From a checkpoint of a small transformer trained on Wikipedia: LayerNorm before each block.
MLP neurons of a small language model. Each row is named by its layer, matrix (up: input weights) and neuron, and shows model dimensions 288-351. Each number is 50 + 10 x the weight over its row's rms, rounded and kept within 0 to 99.
A block is one neuron, or neurons of one layer that tend to fire together. Before each block is what it responds to, as a language model described it from the Wikipedia text at the highest values.

Responds to: The prepositions by and for, sometimes with, introducing an agent, team, or beneficiary: played for Virginia Tech, recognized by Harvard Business Review.
L2.up385:67 40 58 41 60 66 48 43 37 42 53 65 36 72 47 51 47 66 49 48 32 39 35 44 45 49 51 79 43 58 29 53 51 57 45 51 48 46 56 54 58 61 64 51 45 43 50 72 57 55 44 40 51 47 26 54 37 66 50 48 31 45 56 47

Responds to: Second subword piece of a word split after a short first piece like h, s, H or Hus, e.g. h-ide, s-ued, Hus-se-in, nucle-ar, se-aled.
L7.up61:65 44 62 46 56 70 55 31 49 54 41 47 57 34 48 52 40 53 48 63 67 37 56 56 48 33 50 52 57 65 57 63 62 52 64 54 43 45 51 45 52 56 59 63 51 50 49 35 55 48 61 37 51 44 38 60 56 48 51 55 56 59 67 45
L7.up67:49 50 76 47 45 45 52 46 21 71 45 46 60 52 34 41 51 62 49 56 55 41 48 54 36 49 46 51 48 60 53 50 42 55 49 54 52 48 46 41 66 46 66 37 55 42 61 41 50 67 69 51 33 46 44 48 48 38 50 37 57 46 56 67
L7.up96:44 55 38 42 46 42 63 45 53 47 63 52 49 51 52 50 38 50 50 42 67 51 55 55 31 45 50 52 51 65 34 31 59 53 50 50 67 51 72 36 48 41 43 54 39 39 55 48 51 75 56 61 37 45 51 53 50 46 62 52 56 54 60 39
L7.up146:48 56 60 43 45 54 59 52 48 47 59 39 69 42 46 43 62 46 47 51 57 57 55 65 52 51 54 55 59 60 43 46 48 38 49 45 67 54 49 40 63 35 54 55 55 48 38 49 40 52 61 41 58 43 55 52 49 45 63 58 55 62 58 72
L7.up213:67 52 43 40 51 37 61 55 45 58 60 57 46 68 44 46 57 36 42 60 37 46 47 45 53 42 39 45 52 60 61 27 67 35 40 61 49 59 55 47 39 74 58 45 63 35 58 58 35 52 53 45 39 53 48 34 74 35 62 53 48 43 55 46
L7.up230:55 56 39 64 43 48 49 53 46 47 52 52 40 57 41 32 56 42 46 54 69 70 56 48 54 53 49 40 56 50 49 54 38 56 61 66 54 49 38 56 47 43 56 59 48 42 54 43 54 39 48 52 60 53 56 48 40 51 53 66 46 65 54 54
L7.up290:70 43 51 39 60 65 55 42 58 48 42 46 46 47 45 43 48 32 31 23 74 34 44 48 56 48 48 39 31 43 55 33 50 35 28 65 43 40 36 61 55 52 67 61 63 44 48 69 43 45 29 46 48 40 54 43 50 41 32 44 47 56 59 50
L7.up346:50 61 62 45 45 53 52 33 46 50 50 45 50 47 50 49 54 51 48 44 41 43 65 44 54 49 45 40 46 39 49 33 47 45 27 41 49 45 51 59 55 45 55 55 55 51 61 46 48 52 59 36 46 42 35 42 46 54 60 52 49 60 71 50
L7.up435:38 47 61 49 44 35 62 47 51 44 34 52 49 67 53 38 47 30 61 49 72 53 56 51 36 50 43 49 33 50 44 55 39 62 43 47 50 50 58 51 58 60 56 32 46 37 39 49 30 52 68 29 51 46 52 48 47 63 64 51 53 69 45 60
L7.up562:36 63 57 31 27 48 53 39 48 61 58 55 35 40 46 47 56 60 56 38 59 61 59 38 55 40 57 38 47 52 51 49 47 49 58 41 60 44 56 54 48 61 60 50 59 46 66 25 55 63 59 48 39 45 50 57 49 44 51 48 53 44 38 43
L7.up719:43 59 73 54 37 39 52 52 44 54 53 52 38 45 46 37 36 48 59 55 58 62 51 51 54 63 49 41 36 54 69 43 42 47 58 20 53 38 56 52 55 49 39 49 53 39 26 35 51 57 62 45 42 48 43 38 24 58 64 44 52 41 67 47
L7.up749:49 56 57 39 45 61 54 56 51 70 65 54 62 57 48 47 62 46 40 29 64 56 57 57 48 52 46 40 55 62 49 41 49 48 39 65 54 56 63 59 57 43 56 53 36 48 39 68 20 60 56 42 52 35 54 49 45 53 45 49 56 51 46 27
L7.up822:52 55 51 65 46 36 53 31 35 78 54 41 43 60 37 52 57 45 46 51 53 49 52 55 34 33 42 23 52 47 67 17 46 48 53 39 42 36 58 40 46 34 51 42 49 38 51 70 53 59 63 57 47 53 52 57 58 44 46 30 56 53 62 48
L7.up881:45 55 59 36 50 41 53 46 55 56 49 44 48 48 45 42 51 49 40 47 58 54 59 28 59 59 59 50 61 61 38 38 46 57 60 50 61 49 54 69 60 41 70 46 44 47 60 51 38 69 57 23 43 54 47 51 51 46 51 52 47 60 66 52
L7.up1034:45 53 50 34 63 34 65 55 53 55 48 59 46 37 55 65 58 36 37 63 42 52 45 41 32 59 45 63 44 55 69 33 56 45 54 50 47 49 55 55 52 37 44 40 54 44 48 41 32 62 50 45 48 45 57 54 41 58 43 54 52 59 73 62
L7.up1133:35 44 61 55 54 57 64 65 58 71 60 45 37 45 45 39 35 55 44 43 48 41 45 50 51 43 40 48 66 50 42 45 58 58 56 60 58 52 58 44 55 43 60 34 51 47 47 44 52 63 60 63 40 47 52 50 31 73 61 61 56 67 59 35

Responds to: Short English word pieces such as Old, new, Fred, red, up, down and -ed, often starting proper names (Oldenburg, Fredrikstad, Oldham) or inside words (golden).
L2.up606:41 48 54 30 37 58 40 50 60 55 51 67 54 58 49 44 49 37 43 51 57 60 51 45 54 50 46 56 42 67 46 42 49 47 47 57 69 52 38 31 54 48 65 43 40 37 34 64 48 60 59 18 53 47 65 54 45 59 52 42 48 62 37 52

Responds to: Second word piece inside a proper name, often Arabic or foreign, such as H-us-sein, Al-Ahli, Al-ast-air and Mal-ays-ia, sometimes inside ordinary words.
L8.up114:53 49 53 54 62 48 44 45 48 50 59 48 57 39 38 35 50 45 62 51 51 46 51 50 52 49 52 41 54 52 47 47 40 69 49 56 67 53 40 49 57 37 63 53 62 29 25 49 44 48 39 59 64 39 52 51 63 39 42 60 49 55 57 54
L8.up188:55 51 64 72 35 51 37 52 66 74 55 61 55 54 47 27 60 52 30 54 57 68 44 56 41 41 58 46 46 62 38 36 52 55 49 66 40 55 48 38 48 53 50 51 55 47 41 58 43 43 45 57 45 41 40 54 58 56 45 70 49 38 46 49
L8.up1114:46 47 60 58 51 42 48 43 39 69 41 47 61 59 48 38 52 46 53 52 39 49 64 45 49 54 69 34 55 58 37 50 47 55 49 70 62 57 71 49 54 55 62 44 64 37 52 69 36 44 56 43 56 41 65 44 35 54 57 52 52 42 70 60
L8.up1418:58 49 65 55 48 47 52 64 58 61 52 42 48 49 51 48 57 59 47 56 58 56 53 64 46 35 61 58 54 42 47 32 49 52 66 66 44 53 55 48 53 49 62 36 36 37 51 66 43 63 60 54 50 45 47 44 40 53 52 50 55 54 51 48

Responds to: Final pieces that finish a multi-token word or a noun phrase's head in expository prose, e.g. hyp-ot-hesis, determ-ine, ref-use, or release after "only studio".
L8.up178:57 30 50 44 35 65 54 50 71 55 56 46 51 48 43 55 53 51 50 43 67 25 49 58 48 47 59 49 57 52 42 48 49 44 40 60 44 33 60 52 43 56 69 36 32 34 51 52 37 51 36 55 37 26 45 47 59 52 36 48 48 60 53 49
L8.up225:56 46 45 66 57 53 52 51 56 33 58 54 41 61 56 53 57 46 56 52 62 38 61 51 46 69 45 45 58 58 55 32 40 44 44 57 48 65 44 33 49 56 59 35 38 64 49 53 56 53 54 51 50 34 37 57 54 41 54 39 53 56 30 55
L8.up448:53 37 61 47 59 70 53 52 57 48 54 61 44 38 32 51 46 46 56 58 65 35 56 53 54 42 53 56 57 63 45 49 41 51 61 77 42 37 51 60 36 30 70 38 41 51 30 63 50 75 48 53 52 46 50 52 53 54 51 48 55 52 67 50
L8.up671:46 48 43 66 64 60 61 53 51 53 51 40 43 47 47 38 51 71 37 52 36 50 36 45 49 54 48 65 61 67 65 38 50 50 45 63 63 40 51 37 46 58 40 48 76 44 57 61 40 64 40 42 57 39 38 46 34 36 35 40 47 33 43 48

Responds to: Prepositions right after a noun that tie it to a specific entity (contract with, work for, income for a household in), plus head nouns completing compounds (debut album, talk show).
L7.up0:54 40 40 65 24 44 50 42 58 45 42 58 36 67 45 48 55 42 48 51 48 53 58 47 41 20 59 57 40 53 41 42 59 57 49 43 58 72 53 39 51 39 61 40 56 54 53 40 47 45 38 51 70 29 39 54 37 49 36 66 52 44 41 50
L7.up109:49 33 43 47 41 48 46 60 65 51 45 63 31 78 42 46 63 45 54 53 40 49 38 60 50 43 42 57 35 53 30 48 56 62 42 56 48 47 60 42 40 54 57 41 47 44 61 56 41 59 55 39 46 37 40 55 53 71 59 61 35 48 50 51
L7.up144:49 44 51 69 41 36 53 53 39 63 56 52 53 55 50 28 54 45 52 60 38 48 62 50 53 52 42 39 57 64 40 64 32 48 51 50 55 59 52 48 47 34 59 50 59 60 37 45 43 46 34 43 61 40 49 67 37 34 36 53 34 52 42 56
L7.up153:61 37 48 57 49 57 59 59 62 58 28 37 63 48 45 53 38 41 44 64 54 50 52 43 49 30 41 57 52 64 49 40 44 58 52 36 44 42 64 50 40 79 61 38 45 55 56 35 61 57 35 49 51 44 51 47 23 41 41 58 55 47 48 43
L7.up219:30 32 29 55 36 59 73 38 36 45 58 44 45 41 51 59 61 56 42 55 56 35 46 46 53 33 60 58 54 66 49 49 44 57 42 54 45 55 49 37 37 44 56 51 64 52 52 57 54 38 39 50 53 43 37 42 37 42 33 34 48 39 47 51
L7.up332:45 50 49 31 69 66 58 44 47 64 56 50 37 53 49 52 43 69 35 49 57 39 63 46 58 41 37 64 57 71 58 54 49 66 53 24 48 51 46 41 53 68 58 53 53 40 69 54 64 60 54 37 48 46 51 52 43 44 44 40 41 38 50 43
L7.up339:50 55 47 48 63 65 64 61 65 52 42 46 57 51 35 53 41 35 42 58 35 41 52 47 51 31 61 28 40 71 40 50 57 69 59 66 63 53 51 27 50 59 57 45 52 56 32 36 63 63 43 56 57 36 37 48 48 53 36 49 26 58 39 56
L7.up404:50 48 46 50 51 34 53 63 50 42 69 47 53 64 42 61 55 49 43 35 58 48 40 56 52 39 39 43 44 53 26 44 46 48 52 43 52 43 50 46 49 58 60 35 39 47 57 47 53 59 57 48 66 38 52 50 46 57 37 34 51 54 28 61
L7.up482:43 45 53 47 34 50 53 25 42 58 49 52 39 38 38 48 54 58 46 37 41 47 40 71 52 61 56 61 27 52 52 49 42 72 61 44 54 46 50 56 56 44 47 40 46 48 49 51 36 72 35 60 54 31 60 48 34 39 62 46 38 51 48 65
L7.up604:39 42 64 52 51 55 61 37 64 52 46 49 34 43 52 49 40 47 43 35 51 41 61 63 52 62 50 53 45 51 53 52 40 45 32 49 54 59 48 44 50 41 72 34 44 56 65 66 60 53 42 60 50 44 43 26 16 55 42 50 53 53 68 41
L7.up1018:55 46 38 62 51 67 49 51 41 50 59 45 61 39 52 44 60 59 34 59 46 42 44 42 52 39 56 43 33 55 31 47 53 57 46 57 51 54 41 59 37 46 80 27 35 49 53 63 57 55 44 39 44 46 27 47 55 40 63 46 30 47 36 59
L7.up1119:45 57 39 51 48 59 56 49 60 52 42 62 36 50 40 44 55 39 38 43 49 44 56 36 48 57 40 54 43 80 57 35 40 61 51 53 52 39 51 50 55 48 66 40 47 40 45 39 73 58 36 32 42 34 57 34 58 50 54 50 28 56 39 49
L7.up1139:49 44 50 35 57 50 48 55 47 74 50 65 46 58 47 38 46 58 53 45 56 61 42 43 54 41 43 59 60 45 41 48 61 69 45 53 54 72 49 58 58 35 47 55 56 43 57 44 59 27 52 41 49 42 53 52 46 58 50 53 30 47 42 53
L7.up1250:52 41 51 67 49 43 54 39 66 57 62 46 40 53 49 57 50 53 51 52 46 48 44 46 44 33 47 35 35 44 47 49 62 53 69 54 40 55 59 31 66 59 59 55 49 44 59 59 35 45 57 35 47 33 44 60 42 62 58 62 35 50 64 62
L7.up1320:55 46 36 49 61 50 58 68 57 62 45 51 32 45 43 48 55 49 36 59 51 39 62 53 44 51 49 32 51 62 43 38 42 61 40 52 52 56 49 46 38 60 53 51 35 48 58 51 35 42 38 49 49 42 53 43 55 42 44 60 27 56 51 58
L7.up1324:51 48 53 54 47 48 66 42 49 48 51 46 51 55 36 64 58 66 60 68 52 44 50 70 44 47 28 49 38 62 56 54 54 64 46 47 49 44 53 45 40 59 64 39 54 65 50 49 50 52 28 32 55 44 53 45 41 49 54 27 39 49 50 45

Responds to: Number tokens opening a figure in table cells, chiefly vote percentages after a vote count in election results, such as 37 in 37.9 or 43 in 43.1; also totals and census percentages.
L7.up14:35 47 35 65 44 64 47 46 51 47 50 69 51 51 49 47 32 47 44 41 34 61 41 33 53 62 43 49 63 63 47 54 56 70 35 54 52 61 49 64 59 58 51 26 44 36 50 48 57 63 20 60 44 46 47 50 42 59 46 62 33 52 42 58
L7.up196:62 59 50 53 37 51 61 43 42 58 56 43 60 73 47 31 40 56 51 54 47 57 55 62 60 39 46 47 43 53 66 52 50 49 34 51 45 60 52 35 52 61 51 46 61 47 47 54 51 68 44 50 51 45 53 50 49 61 30 53 53 48 32 50
L7.up570:36 62 57 76 49 43 53 50 39 56 45 66 63 40 51 47 53 41 42 37 72 48 47 53 30 63 56 37 45 49 22 55 55 54 33 51 49 46 35 43 64 56 50 47 26 33 43 34 35 60 55 37 56 40 45 47 51 63 65 49 43 51 70 43
L7.up639:47 46 28 33 76 51 65 62 62 51 55 69 51 49 41 40 35 49 42 56 52 33 45 40 55 24 45 29 42 63 45 42 73 54 55 73 62 55 58 39 43 69 54 41 37 52 45 53 54 60 42 67 57 56 43 51 48 48 44 69 46 43 59 43
L7.up700:42 55 52 52 54 53 56 36 57 46 55 65 22 47 36 26 59 59 50 41 28 46 39 42 50 56 59 57 49 58 56 33 39 73 55 58 52 47 49 42 59 61 54 54 44 53 43 61 51 34 54 51 43 46 29 35 39 54 37 56 45 51 71 50
L7.up728:39 47 55 41 57 64 56 53 52 53 53 54 62 41 36 46 42 47 61 28 48 50 69 60 55 42 58 56 44 50 66 38 48 53 52 47 43 55 58 49 28 63 50 39 34 59 24 65 26 44 49 50 79 45 40 58 41 51 50 67 54 45 40 52
L7.up750:51 63 32 54 58 61 48 29 54 65 45 39 53 36 47 38 47 37 32 48 58 45 55 65 49 44 35 60 47 39 63 45 36 37 65 55 62 55 34 49 50 46 55 47 52 44 50 67 55 61 29 53 47 44 36 36 53 48 44 56 53 55 40 49
L7.up801:42 62 52 65 53 48 70 67 61 60 56 49 47 52 47 40 42 54 36 51 41 53 40 37 36 58 44 45 37 41 45 52 53 49 41 45 45 43 51 38 57 37 58 42 35 46 56 36 31 73 39 49 40 43 47 54 48 38 50 39 45 60 48 63
L7.up812:47 60 58 67 57 41 48 60 39 61 40 38 64 57 46 44 61 28 43 59 54 40 47 37 49 38 47 51 36 51 46 39 37 44 69 41 54 31 44 40 53 42 66 41 66 50 45 65 46 60 73 36 56 49 38 41 58 49 45 58 62 49 58 48
L7.up1008:41 52 46 53 52 27 71 53 42 39 60 42 46 64 55 56 54 54 51 35 36 57 48 43 57 43 45 68 43 73 66 51 47 46 44 56 41 42 54 28 62 59 52 41 53 52 54 47 51 74 50 60 48 47 51 41 62 57 36 52 46 35 48 44
L7.up1110:42 58 63 57 60 43 49 36 39 51 46 57 38 44 53 56 44 64 46 38 58 64 55 45 44 36 48 34 69 48 43 50 38 43 55 42 59 52 50 39 53 52 50 36 45 46 42 51 53 53 50 51 61 51 53 60 49 56 56 56 45 45 53 45
L7.up1196:28 47 41 42 60 82 46 54 62 55 56 63 34 43 38 40 43 65 51 42 46 70 49 54 46 56 40 63 47 54 51 47 59 68 48 46 58 75 52 55 44 45 56 32 39 57 59 20 56 48 38 51 26 51 47 52 40 52 42 54 34 47 28 49
L7.up1318:57 38 35 60 54 44 47 39 66 40 49 62 47 47 29 40 56 66 56 37 54 54 49 17 58 61 49 46 54 40 67 37 46 44 45 64 51 53 37 36 57 37 50 31 47 42 62 47 54 49 48 58 43 48 34 49 45 47 56 56 54 57 63 54
L7.up1365:45 57 48 52 35 67 55 60 34 44 48 56 64 56 44 32 51 35 52 54 42 42 40 62 45 51 50 58 63 52 46 41 49 46 43 49 69 41 45 43 48 56 55 43 56 61 51 61 50 77 59 64 62 43 24 38 55 70 40 49 62 48 57 58
L7.up1396:54 73 49 47 36 60 55 46 50 65 36 50 42 56 48 43 27 58 42 32 45 63 36 43 54 63 55 35 52 68 54 52 45 42 36 41 48 55 64 51 31 42 47 27 43 59 51 55 60 43 49 49 56 49 33 37 60 70 68 48 53 70 39 45
L7.up1425:63 57 35 55 64 54 52 54 54 59 45 50 41 47 47 40 41 44 48 51 39 55 57 50 60 39 51 56 57 43 47 52 37 30 40 40 50 45 63 49 60 42 42 62 48 44 32 69 40 55 50 44 67 50 38 50 42 58 41 40 54 43 46 31

Responds to: Two-digit number tokens from about 13 to 38 in tables, lists and dates, often split from a longer number, as in District 26, August 26, 18|23.
L2.up983:57 61 38 36 45 47 38 50 49 48 64 48 29 39 48 29 51 43 37 47 40 59 49 53 56 49 38 38 28 31 59 49 42 48 57 62 50 57 42 63 45 31 52 53 30 34 44 43 57 39 61 42 63 49 44 34 40 46 42 41 46 53 33 50

Responds to: The first digits after the comma in thousands-formatted numbers in election result tables (3,8, 6,5, 192,14), plus words right after mid-sentence commas.
L8.up326:65 64 37 62 32 55 49 60 59 46 67 55 58 69 55 57 32 42 25 38 57 57 52 58 48 52 59 36 34 64 66 60 56 59 59 53 55 60 57 40 52 44 44 41 37 44 54 41 44 41 57 39 65 45 41 52 51 54 49 49 35 58 44 48
L8.up824:49 47 58 58 62 56 51 34 66 61 59 62 42 45 54 36 42 41 45 59 53 43 55 67 56 26 43 56 50 69 51 37 24 51 48 56 57 50 46 49 46 43 49 55 45 49 63 49 33 41 57 44 61 53 34 30 46 60 54 60 57 48 71 62
L8.up900:53 59 47 49 54 47 60 49 49 40 58 65 47 38 48 19 50 46 37 51 60 44 57 42 51 45 44 27 54 66 46 39 31 49 41 43 63 47 39 32 46 40 56 53 50 53 56 40 45 63 55 54 58 40 35 47 39 59 47 63 44 70 55 52
L8.up1332:47 52 57 55 49 66 54 42 33 59 41 47 60 53 51 49 42 69 49 57 53 59 53 60 44 46 68 40 59 51 50 58 53 33 48 45 70 49 39 41 53 34 42 42 62 38 51 41 50 39 59 51 72 47 45 43 50 52 53 42 50 51 37 63

Responds to: The word "of" joining a noun to its group, strongest for sports leagues and seasons ("division of", "Bucks of the"); also dashes in win–loss records.
L2.up1155:45 42 55 44 51 56 46 45 61 51 43 52 45 55 37 51 51 47 43 52 71 59 57 42 68 49 45 65 58 63 40 43 39 55 22 28 57 43 48 46 47 41 52 39 46 49 35 58 34 49 61 31 43 46 42 30 56 43 82 36 38 68 49 38

Responds to: Mostly the preposition of after a relational or abstract noun that demands a complement, e.g. help of, supervision of, daughter of, part of; occasionally with after tasked or rivalry.
L7.up12:39 49 40 37 37 41 61 27 26 57 74 37 42 58 32 52 48 53 53 48 59 52 37 58 34 55 44 44 55 44 41 42 40 52 48 57 59 72 52 60 58 35 64 32 46 41 31 47 43 55 56 37 65 29 39 52 63 40 40 40 46 56 51 61
L7.up58:56 55 54 58 34 51 63 40 49 45 69 48 32 63 45 33 46 25 15 34 44 50 50 42 47 57 50 51 61 57 50 39 45 54 55 73 50 64 48 48 51 53 58 41 34 58 43 52 53 57 43 38 60 39 33 54 39 40 46 50 46 57 30 68
L7.up216:51 44 55 44 37 65 47 54 32 56 64 32 57 59 41 48 41 53 27 66 74 51 38 58 56 33 56 51 41 47 43 50 34 54 56 55 52 51 61 30 55 80 56 37 49 56 56 41 42 48 55 49 49 28 41 62 49 52 66 42 47 47 59 54
L7.up302:53 34 54 63 61 68 53 34 53 61 77 52 36 39 51 61 45 51 56 54 63 45 52 67 69 34 42 48 53 54 59 54 53 49 54 60 46 50 63 35 60 35 46 46 58 54 53 67 43 51 58 52 46 39 45 59 41 53 54 73 42 60 66 45
L7.up335:65 47 57 52 52 45 47 56 65 45 51 39 32 67 47 42 35 51 61 52 55 39 41 46 52 63 52 49 51 52 37 35 47 45 37 48 43 63 45 51 35 37 55 51 41 38 55 50 67 51 54 49 55 10 35 49 46 57 33 46 26 60 67 51
L7.up417:61 27 52 61 42 53 54 45 59 57 62 38 48 58 54 51 49 39 55 40 61 42 49 64 42 59 58 63 56 54 40 45 40 51 43 68 43 77 41 46 45 43 52 45 35 47 37 64 45 44 49 41 43 44 36 45 60 53 55 70 37 51 34 57
L7.up477:47 37 51 52 36 66 51 45 45 51 67 36 31 40 33 54 56 37 40 43 61 53 57 58 57 49 60 29 45 47 48 62 47 36 52 72 54 71 53 44 54 43 56 52 45 42 56 71 48 55 57 62 62 42 45 53 47 64 63 37 52 43 44 46
L7.up614:53 52 61 56 72 62 53 60 41 55 43 39 38 49 39 37 53 56 53 48 46 32 65 62 52 39 73 39 78 55 49 56 60 46 48 41 72 52 43 44 44 37 58 46 44 33 39 48 55 56 43 48 48 50 40 46 62 50 74 59 48 60 66 46
L7.up641:50 30 29 58 48 61 48 62 44 49 56 42 41 39 43 40 51 22 55 52 50 42 46 70 52 46 45 38 53 41 65 39 38 41 51 68 38 57 52 43 31 61 54 59 39 51 55 53 60 41 48 49 37 56 41 51 38 59 71 67 37 52 43 38
L7.up697:39 38 43 44 44 36 50 66 61 36 55 57 55 66 48 48 45 41 22 38 62 70 67 53 56 43 65 72 51 46 62 47 51 61 55 54 58 48 60 32 42 50 65 35 18 51 66 57 56 64 36 42 53 57 44 45 38 43 65 39 44 46 49 56
L7.up718:51 25 40 49 41 53 52 50 52 41 64 47 28 59 37 42 47 54 42 56 64 54 53 49 39 35 43 36 49 40 39 45 46 53 44 65 42 52 52 51 48 58 46 45 45 41 63 75 44 72 59 43 36 27 56 49 56 71 65 44 49 52 44 56
L7.up738:47 52 52 49 50 53 36 76 56 45 58 55 47 66 52 34 60 32 51 43 59 57 47 35 44 57 64 56 41 58 56 47 52 54 46 39 49 48 43 41 60 39 51 44 49 36 50 50 41 41 44 21 50 18 49 40 52 65 54 73 32 41 45 50
L7.up933:56 51 54 62 56 54 49 34 57 46 42 57 35 48 55 51 48 43 60 70 39 52 43 61 54 47 54 67 65 54 50 49 60 42 37 58 50 63 52 43 52 31 52 27 50 43 43 51 46 61 57 41 57 46 37 49 41 52 59 62 37 53 57 42
L7.up966:57 38 41 51 52 56 55 37 43 52 69 38 55 61 39 56 42 43 44 35 60 19 43 43 18 42 42 36 38 55 61 32 41 59 61 55 43 51 48 65 44 52 67 27 54 32 39 52 40 57 42 76 46 41 40 53 58 60 53 38 47 68 48 54
L7.up1000:51 35 42 73 47 53 47 50 59 45 44 44 45 42 51 52 54 51 47 45 53 36 50 51 53 54 51 56 43 53 55 32 47 47 51 44 48 50 54 42 55 45 60 57 54 45 50 48 55 63 43 47 44 54 38 39 46 47 60 34 59 30 58 55
L7.up1485:44 31 72 54 45 46 47 52 45 54 55 39 51 49 37 41 52 36 47 45 51 44 47 61 48 51 60 55 50 53 38 50 60 42 61 60 54 44 58 30 53 55 60 51 38 53 58 52 49 40 53 57 49 37 42 52 41 52 44 64 52 86 46 47